{"n_layer": 9, "n_head": 6, "head_dim": 64, "norm_place": "pre", "positions": "learned", "attn_scale": 0.125, "tie_embeddings": true, "lr": 0.000848, "beta1": 0.9, "grad_clip": 2.0, "steps": 10788}
MLP neurons of a small language model. Each row is named by its layer, matrix (up: input weights) and neuron, and shows model dimensions 256-383. Each number is 200 + 30 x the weight over its row's rms, rounded and kept within 0 to 999.
After each neuron's rows, "fires on" lists the tokens most often at its 100 highest values on Wikipedia text that the model never trained on.

L5.up517,205,212,177,228,228,152,138,167,176,212,230,266,163,201,140,242,194,227,215,223,209,165,182,207,218,187,189,214,179,258,180,153,175,200,188,171,207,229,152,288,264,189,181,188,158,219,195,161,193,209,164,225,147,253,159,200,154,191,213,228,264,177,200,192,221,209,186,191,169,201,239,156,166,198,196,243,207,184,203,193,196,216,164,203,233,211,176,192,238,212,194,163,110,204,224,198,187,249,206,204,184,160,211,245,160,210,163,280,235,213,188,155,230,173,190,175,163,225,225,198,205,232,197,256,213,248,254,178
fires on: "0", "lo", "8", "9", "ub", "bi"

L6.up773,248,193,195,218,197,211,166,204,166,148,221,175,180,254,207,177,205,205,212,167,236,165,306,154,227,244,207,170,234,217,190,237,188,183,222,231,199,225,179,179,247,201,274,233,227,255,182,143,188,217,222,209,233,195,183,189,229,188,223,230,160,139,209,220,180,177,204,242,233,231,199,163,152,185,173,285,179,199,201,175,209,178,190,182,243,190,215,163,199,195,171,153,199,223,221,169,238,200,193,175,206,138,170,178,171,210,224,206,205,167,204,210,152,206,206,185,212,265,223,224,163,183,233,231,222,205,194,229
fires on: ",", " two", " one", "2", " three"

L5.up346,241,247,184,222,157,216,150,229,175,191,193,192,137,203,168,233,252,189,114,148,218,186,174,223,191,229,259,264,157,238,168,160,194,199,176,213,213,242,177,158,172,251,151,172,109,234,225,190,210,186,199,229,169,259,197,196,230,244,223,231,203,174,218,211,175,200,143,212,205,252,180,174,177,203,238,254,201,233,189,187,199,206,188,219,179,199,198,159,188,235,215,202,129,242,214,197,243,168,159,190,153,240,165,254,230,268,142,224,225,207,243,194,220,212,207,195,176,208,220,186,146,237,189,150,156,143,211,251
fires on: " do", " did", "ju", "Lo", "lo"

L5.up982,220,224,201,248,207,212,160,161,215,221,228,197,199,228,218,150,182,224,221,200,230,200,219,199,188,168,169,223,193,213,177,157,256,227,230,175,221,216,137,232,246,192,233,184,201,247,202,180,154,236,259,235,220,201,192,167,226,284,210,216,203,177,212,217,242,186,137,189,185,220,219,183,163,223,231,208,245,143,193,213,231,145,206,191,170,185,168,234,206,246,170,153,96,207,200,199,191,215,213,156,202,206,214,195,253,240,203,248,194,226,184,155,169,180,195,242,277,229,180,189,190,205,228,213,253,155,199,206
fires on: ",", "0", " in", "2"

L5.up716,214,173,196,220,229,207,180,161,220,166,171,114,160,203,240,174,232,241,192,195,191,186,184,260,171,240,187,221,246,233,209,146,189,205,165,152,191,208,301,173,203,228,170,216,160,222,200,201,199,201,246,235,230,235,186,239,189,205,236,237,174,160,237,219,191,167,165,172,188,226,225,191,260,179,216,229,258,188,183,132,242,197,185,163,234,232,174,214,165,232,217,136,204,218,206,154,242,180,207,189,200,198,179,237,220,159,230,235,189,174,228,201,168,175,222,212,127,211,180,198,188,215,259,163,220,209,214,165
fires on: "1", ",", "2", "9", "3"

L5.up242,191,152,217,202,195,191,190,208,183,166,213,167,146,185,157,200,222,190,161,180,179,206,234,154,222,234,211,198,166,198,158,181,187,250,185,192,243,263,227,161,186,205,219,210,168,205,251,186,201,225,197,194,171,228,163,228,212,188,204,152,211,201,179,214,150,201,205,163,247,169,171,174,210,178,188,196,179,128,137,237,198,161,202,233,244,181,218,157,175,182,197,198,214,173,219,167,189,240,223,162,209,164,187,272,202,210,209,171,173,231,197,179,189,158,166,207,176,187,154,224,229,205,226,200,192,187,233,143
fires on: "9", "1", "7", "0", "2", "8"

L5.up254,186,169,169,161,188,211,251,178,223,235,161,225,228,189,225,184,198,244,205,241,235,205,192,216,206,214,247,235,180,195,192,162,186,216,224,245,204,238,241,207,169,241,240,207,198,186,206,208,190,225,280,186,182,234,168,168,141,171,218,205,191,231,219,187,163,201,208,193,184,205,232,228,235,202,201,166,227,183,141,190,213,167,209,193,217,192,248,174,260,195,169,206,203,156,180,205,154,147,197,219,200,175,230,224,212,183,255,193,230,202,139,207,190,199,170,195,177,230,200,283,223,156,185,227,186,172,161,199
fires on: " ", ".", " most", " |", " and"

L5.up661,275,198,172,155,199,174,140,248,183,154,139,197,181,228,199,174,226,190,224,242,178,233,192,177,175,226,223,185,180,235,257,204,200,214,204,171,255,254,217,210,214,167,269,166,175,227,220,192,197,203,196,175,128,239,170,264,262,224,233,178,177,238,159,221,172,197,219,152,176,243,178,171,218,182,228,224,187,174,134,233,184,182,172,204,193,191,227,221,227,174,234,203,207,235,206,172,205,236,148,160,204,177,188,258,217,230,169,194,220,203,185,176,222,182,187,153,175,152,210,226,175,189,196,167,255,171,212,187
fires on: " O", "'", " name", " the", "ma", " "

L6.up1128,263,220,142,226,235,193,178,157,174,157,239,181,203,291,211,180,182,209,201,252,126,203,195,246,161,212,192,198,201,194,273,198,181,219,252,199,186,180,265,162,237,171,196,218,220,206,174,194,199,225,181,191,210,186,174,240,252,232,203,189,193,219,185,223,147,229,223,193,172,244,203,180,164,197,220,257,213,177,175,128,285,193,184,190,171,207,203,194,211,236,187,216,149,206,259,176,173,181,154,183,212,247,207,182,215,170,203,236,215,218,195,187,186,196,183,220,203,225,241,185,170,148,211,214,273,160,170,236
fires on: ",", " known", "ing", " used", "ted", " the"

L5.up396,218,214,245,187,155,153,205,224,210,187,149,212,202,215,223,192,150,190,171,216,146,190,153,198,232,196,175,195,205,204,211,208,194,196,184,209,178,215,223,207,190,246,223,187,178,219,178,192,214,194,160,216,213,184,147,227,215,229,169,174,181,165,213,220,195,204,226,187,244,199,185,204,179,225,170,246,198,197,221,182,210,135,193,186,155,174,220,261,244,252,255,182,189,178,213,164,105,206,145,173,202,237,166,200,176,188,190,254,197,184,227,167,163,174,187,211,182,218,228,225,163,200,217,186,218,183,217,189
fires on: " the", " for", " a", " ", " its", " in"

L5.up465,219,116,192,196,214,179,163,183,200,246,132,122,186,146,165,164,152,191,194,216,219,174,169,244,181,241,156,194,198,207,225,189,201,237,226,205,212,234,196,237,228,243,203,182,194,195,196,227,165,293,192,182,175,176,213,163,174,228,209,156,207,185,150,228,156,184,229,220,221,196,190,168,214,169,183,210,214,183,136,194,201,203,192,183,219,211,195,230,196,208,186,253,141,198,204,166,190,214,192,194,145,145,202,198,196,147,132,186,149,213,171,221,219,177,221,194,200,191,214,178,173,201,203,181,153,215,219,147
fires on: " ", " on", " March", "-"

L5.up1074,242,203,214,215,182,184,186,231,145,173,188,219,196,202,169,240,161,247,211,173,223,130,196,231,183,206,161,181,227,233,189,223,197,233,217,204,170,241,216,268,266,172,186,209,141,206,178,242,155,184,201,200,164,258,193,186,157,230,231,205,215,178,186,158,245,174,175,208,162,173,206,162,214,201,192,126,207,159,166,232,190,244,209,158,242,253,207,210,178,179,210,185,150,180,171,231,230,235,177,234,206,205,175,199,226,167,191,222,179,226,146,202,209,156,229,215,236,199,180,256,195,222,242,200,246,227,258,172
fires on: "-", " ", ":", "|"

L6.up1377,210,205,173,219,191,265,241,171,190,197,202,196,237,179,177,207,249,178,196,230,191,190,281,199,246,184,238,157,171,192,200,172,197,168,196,180,174,178,214,206,211,161,209,185,189,224,170,278,200,246,199,194,201,243,193,216,190,209,197,178,188,160,202,209,159,205,188,161,229,183,206,238,121,88,191,169,233,215,180,179,235,237,199,204,196,143,204,236,185,202,188,158,149,211,165,190,199,176,135,141,216,189,205,192,269,204,246,217,231,172,172,225,155,190,224,158,218,210,173,216,192,221,208,229,210,195,175,206
fires on: " |", "MS", "%", " as", ",", "ia"

L6.up1410,207,138,253,241,180,219,192,235,162,219,213,210,223,260,175,177,261,186,174,184,216,174,215,239,183,215,185,230,206,210,170,153,174,159,224,171,206,158,239,204,230,184,237,208,202,225,218,274,221,239,214,186,234,217,157,243,176,191,170,169,206,149,246,221,138,227,186,131,212,226,216,217,222,200,204,234,219,186,218,131,279,137,187,208,191,201,210,185,148,243,163,203,146,176,232,201,189,166,198,236,219,186,194,239,200,200,211,230,203,195,194,226,203,215,216,180,201,201,226,224,231,174,171,157,225,189,239,189
fires on: ";", ")", " |", " that", " of", "\""

L5.up1516,212,207,162,202,160,207,254,203,197,140,190,222,162,212,155,192,218,234,256,162,181,190,261,227,226,257,242,247,197,217,187,179,233,255,195,227,181,137,232,195,215,252,229,231,165,212,205,249,214,180,229,231,150,177,120,193,204,214,185,124,230,168,203,192,206,207,177,171,192,206,232,225,178,174,154,232,219,171,227,163,202,199,154,168,238,229,174,222,181,166,193,182,135,176,189,189,168,160,230,216,210,202,184,207,257,228,250,147,254,205,130,191,227,174,190,214,208,234,211,184,243,186,169,251,206,202,200,171
fires on: "-", "–", " as", "cre", " and", "me"

L5.up1349,230,194,212,233,207,208,213,188,163,180,171,205,183,194,182,163,171,211,169,229,165,187,227,198,184,234,159,166,174,203,193,140,198,247,160,225,206,229,221,158,231,175,206,149,159,269,247,218,179,197,208,244,138,233,167,167,214,274,216,209,200,201,198,222,240,154,159,168,165,226,207,176,111,233,168,262,159,173,180,208,194,145,208,263,178,207,210,211,210,175,192,206,189,240,233,173,189,184,182,191,185,197,188,186,234,182,151,247,223,235,186,184,231,173,211,220,219,184,158,180,187,165,168,183,228,207,201,225
fires on: ".", " with", " together", " year"

L6.up524,231,202,193,200,180,187,199,206,232,179,237,170,185,203,210,156,210,243,181,190,207,190,231,182,248,196,177,156,195,245,251,233,137,247,231,261,211,163,247,193,192,213,225,195,214,196,224,176,171,186,164,202,194,183,172,181,233,206,221,191,236,156,231,186,123,207,247,238,179,232,198,160,181,207,218,225,193,159,219,186,249,153,178,220,243,200,163,218,235,184,193,157,168,213,173,198,147,171,194,148,184,214,147,204,240,168,218,180,125,226,176,202,168,167,177,254,209,195,215,219,238,181,206,194,290,194,185,279
fires on: ",", " of", "\","

L5.up881,196,196,207,191,198,181,224,190,222,227,205,206,220,206,194,142,180,198,225,234,214,196,160,190,194,220,178,257,178,243,224,215,152,234,176,190,205,172,223,198,208,227,219,182,176,283,223,188,185,202,206,236,175,221,166,240,181,233,177,220,230,168,213,264,239,203,169,129,222,222,177,181,181,189,205,191,213,189,164,197,175,219,248,245,204,232,196,258,196,231,151,159,195,223,228,224,224,132,211,195,183,225,202,193,212,185,154,161,180,235,196,151,181,233,239,167,227,212,225,244,201,191,203,229,230,175,236,202
fires on: ".", " in", "9"

L5.up824,181,188,183,167,199,208,134,210,162,205,190,189,205,181,247,172,149,222,198,153,208,211,164,220,182,219,250,176,220,246,172,130,228,197,191,122,190,253,170,209,176,188,215,205,170,211,217,192,183,183,184,220,204,250,208,215,176,226,176,208,212,192,214,259,168,175,211,240,180,190,211,220,185,211,187,172,155,196,185,197,194,172,173,206,219,214,188,241,153,220,203,182,247,137,223,191,204,184,218,172,224,222,156,195,169,201,173,194,183,229,175,193,170,199,130,170,196,160,227,200,153,217,225,225,216,201,194,192
fires on: ".", "5", "4", "n", "0", "3"

L6.up454,204,169,175,181,169,246,208,231,230,246,214,217,190,166,151,157,226,222,202,198,196,218,158,201,228,196,156,197,177,239,194,146,204,179,194,153,174,206,166,235,234,199,201,228,149,216,210,221,222,215,193,237,166,230,179,190,166,251,160,146,231,187,234,215,170,184,220,198,208,197,220,198,175,187,260,188,197,211,191,166,207,194,145,167,226,166,217,167,208,201,173,211,192,214,197,184,182,161,228,154,190,162,157,203,248,213,173,247,249,186,140,193,147,192,200,164,201,271,270,249,179,133,172,229,191,135,194,230
fires on: " |", " by", " and"

L5.up1098,248,268,206,192,174,198,234,211,201,159,193,179,219,199,199,214,183,216,195,200,237,209,224,152,185,241,225,178,198,248,172,220,215,209,202,164,213,230,227,234,241,232,223,154,189,204,217,208,113,262,202,183,206,217,164,151,190,169,170,187,159,208,240,195,208,212,184,119,263,188,209,251,199,192,182,232,231,173,226,115,188,183,212,241,228,144,207,205,169,235,171,209,180,247,228,221,225,169,187,246,215,175,214,222,217,197,271,212,196,198,225,179,191,233,252,197,195,190,225,169,140,191,218,262,195,227,194,177
fires on: ",", ";", "–", " –", " |"

L6.up254,240,223,180,197,157,229,156,203,217,246,189,204,208,175,163,163,203,155,160,195,187,249,192,176,206,223,199,160,172,251,210,135,188,196,157,248,191,187,223,227,225,184,226,219,135,212,194,190,194,212,195,181,211,176,229,230,221,174,258,232,244,218,179,180,204,210,250,221,187,269,193,166,214,197,198,223,251,194,199,242,162,218,165,229,202,174,199,196,220,173,179,208,190,220,202,204,111,188,174,156,207,189,250,226,150,189,205,265,204,184,237,235,170,195,256,190,207,239,169,273,209,204,157,227,198,146,203,218
fires on: " a", " as", " ", " epi", " re"

L5.up831,198,159,249,235,119,184,163,147,220,165,145,187,192,197,227,179,161,240,223,195,211,230,242,189,237,228,241,228,163,181,135,168,219,275,200,193,223,203,192,186,200,199,251,228,157,195,214,199,176,251,216,157,183,253,234,216,221,198,208,189,218,211,211,222,176,136,234,176,170,198,221,244,227,190,228,199,209,217,243,198,188,251,196,240,226,220,126,166,160,226,158,198,193,138,179,123,225,212,167,190,206,197,225,246,234,202,207,233,231,235,114,177,206,180,222,244,170,187,203,209,210,191,136,253,210,173,260,141
fires on: " re", " (", "-", " at", "cre"

L5.up9,216,160,197,215,124,173,172,200,231,248,195,261,177,207,163,225,245,147,177,171,204,210,231,213,175,205,208,127,181,184,212,144,188,202,150,195,208,215,232,203,232,200,221,158,177,224,217,244,211,244,210,217,216,197,180,190,133,224,194,188,184,155,208,231,197,167,199,183,205,189,153,173,193,170,204,174,172,236,189,220,238,224,195,198,207,197,171,191,147,185,210,241,272,240,235,191,180,134,228,162,207,226,203,151,183,182,119,202,193,174,226,193,236,179,215,201,205,180,250,167,178,186,162,244,276,199,222,173
fires on: "===", " ===", "==", " =="

L5.up668,216,185,220,166,196,163,213,133,181,187,203,213,198,204,155,137,197,242,166,185,221,171,225,148,200,247,174,175,244,191,193,173,126,201,224,212,224,255,223,184,261,207,207,185,189,252,187,190,190,214,182,271,185,196,196,161,130,187,232,151,237,210,210,219,180,171,239,177,196,183,173,185,203,170,234,191,177,193,159,184,209,219,168,220,233,210,206,206,262,228,193,171,152,163,205,278,239,178,205,205,209,164,197,215,205,184,175,263,234,257,208,138,182,176,235,219,222,211,235,228,167,195,244,161,194,192,155,206
fires on: "\n", "8", "9", " |", "3", " No"

L6.up484,213,159,170,215,216,177,219,229,183,238,186,164,204,226,193,206,200,203,192,188,163,183,211,147,181,223,139,193,196,236,209,221,246,236,193,166,205,240,226,189,218,247,169,176,191,190,313,199,178,228,204,244,227,179,138,152,207,222,217,207,220,185,219,139,228,206,231,168,125,237,209,184,148,199,159,193,201,212,168,203,227,211,206,243,211,184,272,172,221,226,202,206,198,200,212,232,180,169,225,258,146,232,163,182,162,278,183,236,166,211,169,274,194,162,238,182,201,180,196,184,186,192,227,201,209,210,280,163
fires on: " at", " U", " At", "|", " ("

L6.up934,205,238,275,167,158,236,127,195,212,192,171,194,205,213,215,217,198,197,210,212,196,250,184,188,136,237,188,176,210,193,213,142,189,225,207,145,206,256,201,223,174,169,226,154,196,251,200,230,183,252,237,233,159,220,196,159,162,147,191,234,214,107,183,240,166,192,234,132,186,196,242,227,213,214,186,245,227,210,190,208,171,162,237,199,140,205,231,172,201,182,205,223,213,185,189,227,206,235,191,203,192,183,211,190,189,256,237,160,219,222,148,231,238,223,176,210,165,268,153,230,171,178,213,242,171,187,260,188
fires on: " |", "im", " N", " (", " Ver", " there"

L6.up535,211,200,170,212,176,209,227,175,183,217,210,192,157,169,192,195,224,261,208,172,201,203,189,221,216,198,178,165,155,180,185,217,188,187,242,224,158,199,210,216,301,209,179,217,198,222,233,214,157,205,203,204,164,200,168,193,220,228,241,158,213,197,176,161,135,166,170,199,134,172,210,198,179,209,175,190,182,131,199,171,209,179,147,233,208,138,238,183,226,162,153,208,150,187,236,182,181,151,238,186,165,197,159,208,194,197,222,202,253,174,147,232,175,207,214,180,217,214,184,188,189,200,189,212,227,155,187,277
fires on: " of", " pre", " in", " among", "li"

L6.up321,234,205,216,161,231,221,195,180,143,194,193,204,197,202,194,186,272,203,181,150,227,201,208,206,222,170,170,234,192,178,247,200,178,210,214,199,234,237,238,179,195,166,243,210,176,194,203,219,196,221,176,225,217,204,166,218,170,232,172,173,236,219,220,220,179,198,209,190,228,226,230,208,158,183,180,212,194,190,200,147,209,229,149,234,179,173,228,241,182,236,182,173,193,232,222,183,218,196,197,204,268,199,123,188,191,241,188,200,165,165,172,217,197,216,188,196,196,195,169,170,197,148,196,247,216,207,181,242
fires on: ",", "0", " and", "n", " Communist", "ist"

L6.up542,260,162,225,190,207,187,182,245,223,253,265,195,218,131,238,146,205,226,202,218,216,204,214,249,199,219,191,177,156,220,181,150,177,231,220,211,211,142,226,271,280,173,203,201,190,220,232,193,175,202,187,185,198,143,187,159,196,208,200,197,203,161,175,160,210,139,237,182,172,188,209,205,204,185,217,202,195,222,149,226,208,227,170,202,195,155,221,190,238,205,145,206,171,210,185,205,192,185,163,248,185,158,176,208,173,146,208,204,205,199,202,234,213,186,246,233,190,209,203,182,195,186,185,204,213,194,275,190
fires on: " A", " \"", " I", " as", " B", " Ka"

L6.up852,241,154,204,244,126,231,216,168,187,228,141,204,213,235,204,221,179,114,185,236,209,168,226,190,194,172,187,236,219,252,227,197,134,214,195,234,195,189,193,197,283,213,187,167,205,194,228,238,231,175,222,194,183,190,190,176,186,190,205,220,213,202,224,235,220,153,193,227,216,163,167,185,210,200,182,205,232,187,184,171,242,177,238,199,217,210,238,253,207,168,203,186,249,242,206,127,157,177,223,162,183,227,192,212,177,210,193,227,231,197,162,184,167,224,198,143,220,202,263,242,141,176,197,193,226,156,188,181
fires on: "===", " =", "==", " ===", "====", "\n"

L5.up1183,215,177,170,240,167,168,212,211,171,215,135,200,209,235,192,202,220,264,227,224,126,188,159,239,227,215,135,177,218,193,188,160,223,162,181,173,150,188,226,160,244,222,197,195,187,215,133,188,171,204,191,163,211,194,180,209,242,204,219,191,184,240,180,230,182,195,206,161,188,197,227,157,206,195,175,220,241,162,196,165,225,236,179,154,201,130,201,204,264,173,245,225,146,186,225,183,166,214,167,185,209,235,204,187,144,170,223,218,262,147,165,266,164,170,215,174,237,197,163,223,227,225,191,202,219,178,215,211
fires on: " ", " a", ",", ".", " that", " be"

L6.up0,219,186,216,242,200,174,214,201,181,202,145,149,192,174,153,165,192,214,249,195,193,228,197,172,206,211,223,213,192,193,268,190,145,172,184,228,195,260,197,238,210,223,138,188,177,199,214,249,180,228,142,250,254,217,190,228,166,207,194,184,263,188,186,225,150,204,158,221,174,225,224,163,147,199,188,219,192,144,173,127,232,225,152,217,208,197,205,218,221,207,211,247,182,201,202,215,227,166,194,219,178,272,167,227,194,206,243,210,180,174,246,210,196,157,223,179,189,198,200,236,149,228,260,164,219,223,205,160
fires on: "7", "4", "2", "5", "6", "9"

L5.up709,203,177,236,213,147,225,218,176,197,161,192,172,157,207,157,194,194,240,215,201,188,134,185,218,177,174,152,123,207,177,199,170,212,183,172,272,165,167,160,246,227,189,185,184,215,175,206,204,163,232,207,177,210,216,176,204,174,224,206,197,216,197,216,183,158,222,222,191,150,227,183,173,165,189,215,254,227,145,209,225,246,210,201,188,188,190,198,246,221,174,224,181,173,226,239,225,125,187,225,151,162,184,206,204,232,186,240,195,206,235,244,201,202,155,188,199,176,158,212,216,202,199,182,251,175,208,228,221
fires on: " pre", "-", " ", " ex", " most", " life"

L5.up1,213,180,170,194,172,207,213,188,198,223,202,198,190,220,181,174,209,206,228,183,227,246,256,196,214,201,174,190,209,249,223,217,195,165,175,205,200,201,226,258,233,195,237,175,147,212,160,236,190,225,170,130,214,175,179,183,187,201,167,197,166,225,237,167,183,194,220,183,224,243,212,238,167,194,196,202,206,190,208,173,239,220,143,237,199,230,195,158,137,202,192,209,223,256,236,221,184,150,147,196,196,234,111,259,175,269,206,235,254,251,181,157,188,168,219,183,185,140,245,191,206,185,203,286,224,215,219,196
fires on: ",", " who", " as", " =", " (", " and"

L5.up281,185,150,206,214,197,215,200,161,230,163,155,249,183,230,179,233,207,201,192,200,240,191,200,252,194,223,243,179,182,167,260,206,206,203,192,264,179,218,212,193,270,150,244,167,181,179,222,210,194,190,141,237,187,199,173,232,203,232,219,162,193,216,216,204,165,214,217,202,174,208,195,135,196,167,220,130,158,199,240,185,224,222,154,226,175,198,237,208,191,208,213,196,233,182,211,186,151,169,181,205,204,187,210,164,185,189,214,162,227,228,226,240,189,172,224,142,178,164,222,210,163,178,194,193,208,110,213,191
fires on: " ==", " ===", "==", "==="

L5.up545,225,182,227,242,167,172,213,139,188,197,231,191,205,199,167,252,214,231,233,192,234,185,195,222,191,240,166,219,218,194,195,178,194,248,195,199,171,240,180,176,242,141,240,154,149,235,196,253,217,221,189,186,175,246,203,256,192,237,236,207,198,174,220,245,169,199,198,214,156,226,163,174,193,207,187,197,229,199,160,233,197,129,196,200,236,173,174,187,196,185,204,162,152,169,222,192,158,255,146,180,162,144,210,254,238,244,227,212,187,205,194,216,191,183,165,211,152,161,211,234,180,202,222,214,165,174,256,255
fires on: " ", "-", " |", ".", " ex", "/"

L5.up263,205,163,270,228,234,200,176,246,122,244,210,210,193,165,182,167,169,243,163,157,178,180,169,201,149,233,221,260,144,174,173,128,152,168,177,218,181,210,212,191,163,195,240,203,169,207,236,272,193,138,192,246,235,245,241,233,215,246,223,166,199,227,221,155,196,165,181,232,214,212,206,217,192,190,221,245,190,253,182,214,221,233,235,241,188,207,177,194,184,196,204,195,232,150,200,188,181,192,181,244,170,191,186,210,163,249,160,226,200,213,190,161,174,170,181,221,166,188,233,243,137,220,184,163,210,180,234,188
fires on: "-", "t", "st", " player", " ("

L6.up1033,253,232,213,203,195,263,240,184,192,155,143,145,163,254,192,178,182,212,219,213,171,151,247,179,178,263,211,222,224,237,211,227,226,199,158,190,223,189,211,137,211,219,179,178,198,214,202,232,174,185,168,208,253,185,168,255,172,220,295,193,165,211,177,206,244,205,233,194,184,176,234,274,188,191,191,205,162,186,221,209,210,230,170,215,200,175,194,204,189,181,190,233,226,189,197,228,176,215,184,239,196,251,208,237,180,228,224,190,201,187,181,242,196,224,197,207,193,196,213,164,180,179,172,200,180,185,233,195
fires on: " U", " H", "m"

L6.up1481,211,170,249,190,226,194,169,243,165,249,218,168,214,160,205,196,184,197,242,187,220,244,235,205,161,221,214,204,170,203,237,160,158,249,199,124,189,194,199,199,179,230,191,164,227,227,231,162,166,168,160,243,232,229,175,200,251,220,199,199,220,214,226,210,232,127,120,147,187,194,165,210,183,183,246,194,247,222,220,242,168,243,182,189,177,213,158,216,179,175,189,225,234,215,174,218,174,190,188,202,166,232,197,243,256,226,137,195,188,215,183,147,204,158,175,205,241,149,152,211,212,211,216,206,180,205,230,244
fires on: ".", ",", "1", "3", "9", "ment"

L6.up1098,190,180,126,242,158,171,205,145,205,203,180,206,170,161,243,216,181,257,243,207,234,194,178,225,263,238,233,223,190,217,196,179,198,211,214,193,193,200,232,277,166,200,166,213,167,186,126,237,109,183,161,196,170,202,206,202,184,243,215,162,205,154,230,200,193,185,172,192,187,204,211,194,198,178,217,156,199,198,230,184,247,200,217,193,201,213,199,175,199,201,202,205,215,189,211,245,199,154,218,192,263,198,211,212,229,186,199,233,178,182,113,184,187,152,181,178,215,218,234,237,164,204,218,196,202,168,192,189
fires on: "3", "5", "7", " of", "6", "4"

L6.up1327,172,221,205,217,202,215,188,254,228,213,191,162,140,244,221,215,240,226,206,199,252,243,186,184,182,203,197,195,176,192,210,214,198,209,154,212,196,241,163,237,201,234,203,168,181,233,171,274,191,223,178,249,180,189,201,186,244,183,248,212,212,195,229,202,146,220,147,141,191,197,237,194,196,129,222,187,198,201,150,175,238,214,201,196,217,190,182,216,254,212,221,228,133,234,198,187,166,147,218,149,222,239,228,186,236,177,208,228,226,273,189,178,170,186,230,149,223,228,184,196,177,242,227,209,210,242,218,211
fires on: " ", "2", " and"

L6.up1340,212,177,154,241,207,228,127,201,189,251,193,216,207,181,171,172,240,235,177,185,207,146,191,169,201,178,207,228,217,225,218,193,253,207,214,238,203,214,226,195,233,204,259,249,208,172,218,181,184,179,232,181,184,292,180,171,246,186,245,222,235,196,191,165,227,169,191,179,258,223,188,144,232,212,161,182,218,209,130,199,198,165,180,229,223,217,191,130,183,172,177,265,160,261,204,225,188,227,191,183,271,229,230,208,204,203,258,178,160,151,188,166,176,168,239,218,201,212,172,251,160,190,231,242,262,182,231,163
fires on: "8", "1", "0", "3", "6", "5"

L5.up173,231,227,217,252,180,192,192,173,185,203,177,175,140,230,181,220,189,205,222,164,207,204,253,218,140,214,205,191,152,176,205,172,198,194,177,185,163,212,222,265,197,231,199,157,175,242,149,222,182,206,225,173,203,212,206,234,213,206,189,235,212,183,233,188,191,196,269,197,191,226,227,157,149,177,223,220,230,186,191,182,261,232,203,179,222,197,229,242,204,233,186,204,185,235,198,169,184,174,210,155,206,237,207,237,203,204,248,221,186,186,185,221,220,210,245,150,161,137,205,226,215,218,175,247,227,204,210,226
fires on: " against", " by", "–", " meet", " ", " a"

L5.up442,237,239,272,196,168,163,177,223,126,199,145,211,175,224,208,233,187,221,161,169,216,219,204,214,200,235,207,131,245,181,222,164,191,236,206,247,194,238,239,184,222,159,182,205,163,234,205,271,202,254,186,203,204,209,170,237,248,170,211,192,229,222,195,198,170,203,195,185,213,213,224,165,149,224,153,211,183,153,131,179,242,215,185,207,200,132,159,133,177,229,205,138,213,177,244,197,280,216,189,250,166,216,215,258,174,189,173,218,238,235,205,202,202,237,137,237,174,156,235,210,151,179,261,169,218,217,196,176
fires on: " ", ")", " |"

L5.up485,259,204,203,171,149,168,196,177,163,159,147,207,209,220,195,155,157,185,195,180,216,234,211,248,198,165,164,184,177,185,200,158,159,176,235,243,157,203,203,217,211,202,220,180,196,200,182,205,234,187,178,257,181,232,161,234,214,176,274,123,207,205,176,220,139,218,238,203,186,211,195,169,229,182,203,229,259,223,203,127,231,162,195,126,187,126,217,187,197,210,159,208,221,214,153,233,160,173,128,195,254,217,169,222,209,199,137,214,194,236,185,198,182,223,215,236,207,167,238,232,216,174,218,190,240,119,214,250
fires on: " the", " to", "s", " a", ")"

L6.up1437,154,217,144,164,209,251,249,203,226,250,188,216,176,191,263,166,220,247,120,229,267,208,189,181,208,196,181,117,179,221,205,210,228,192,224,149,205,205,192,225,200,154,210,167,208,240,164,248,189,249,221,225,173,208,156,169,187,172,211,253,246,195,208,205,207,199,184,171,226,192,228,196,225,176,212,153,188,171,148,207,189,216,210,172,232,186,179,116,150,184,176,218,242,223,204,170,177,196,241,212,199,175,201,153,223,163,183,221,206,200,149,172,164,191,184,222,200,196,186,158,184,199,201,188,235,168,183,197
fires on: " |", " (", " ", " D"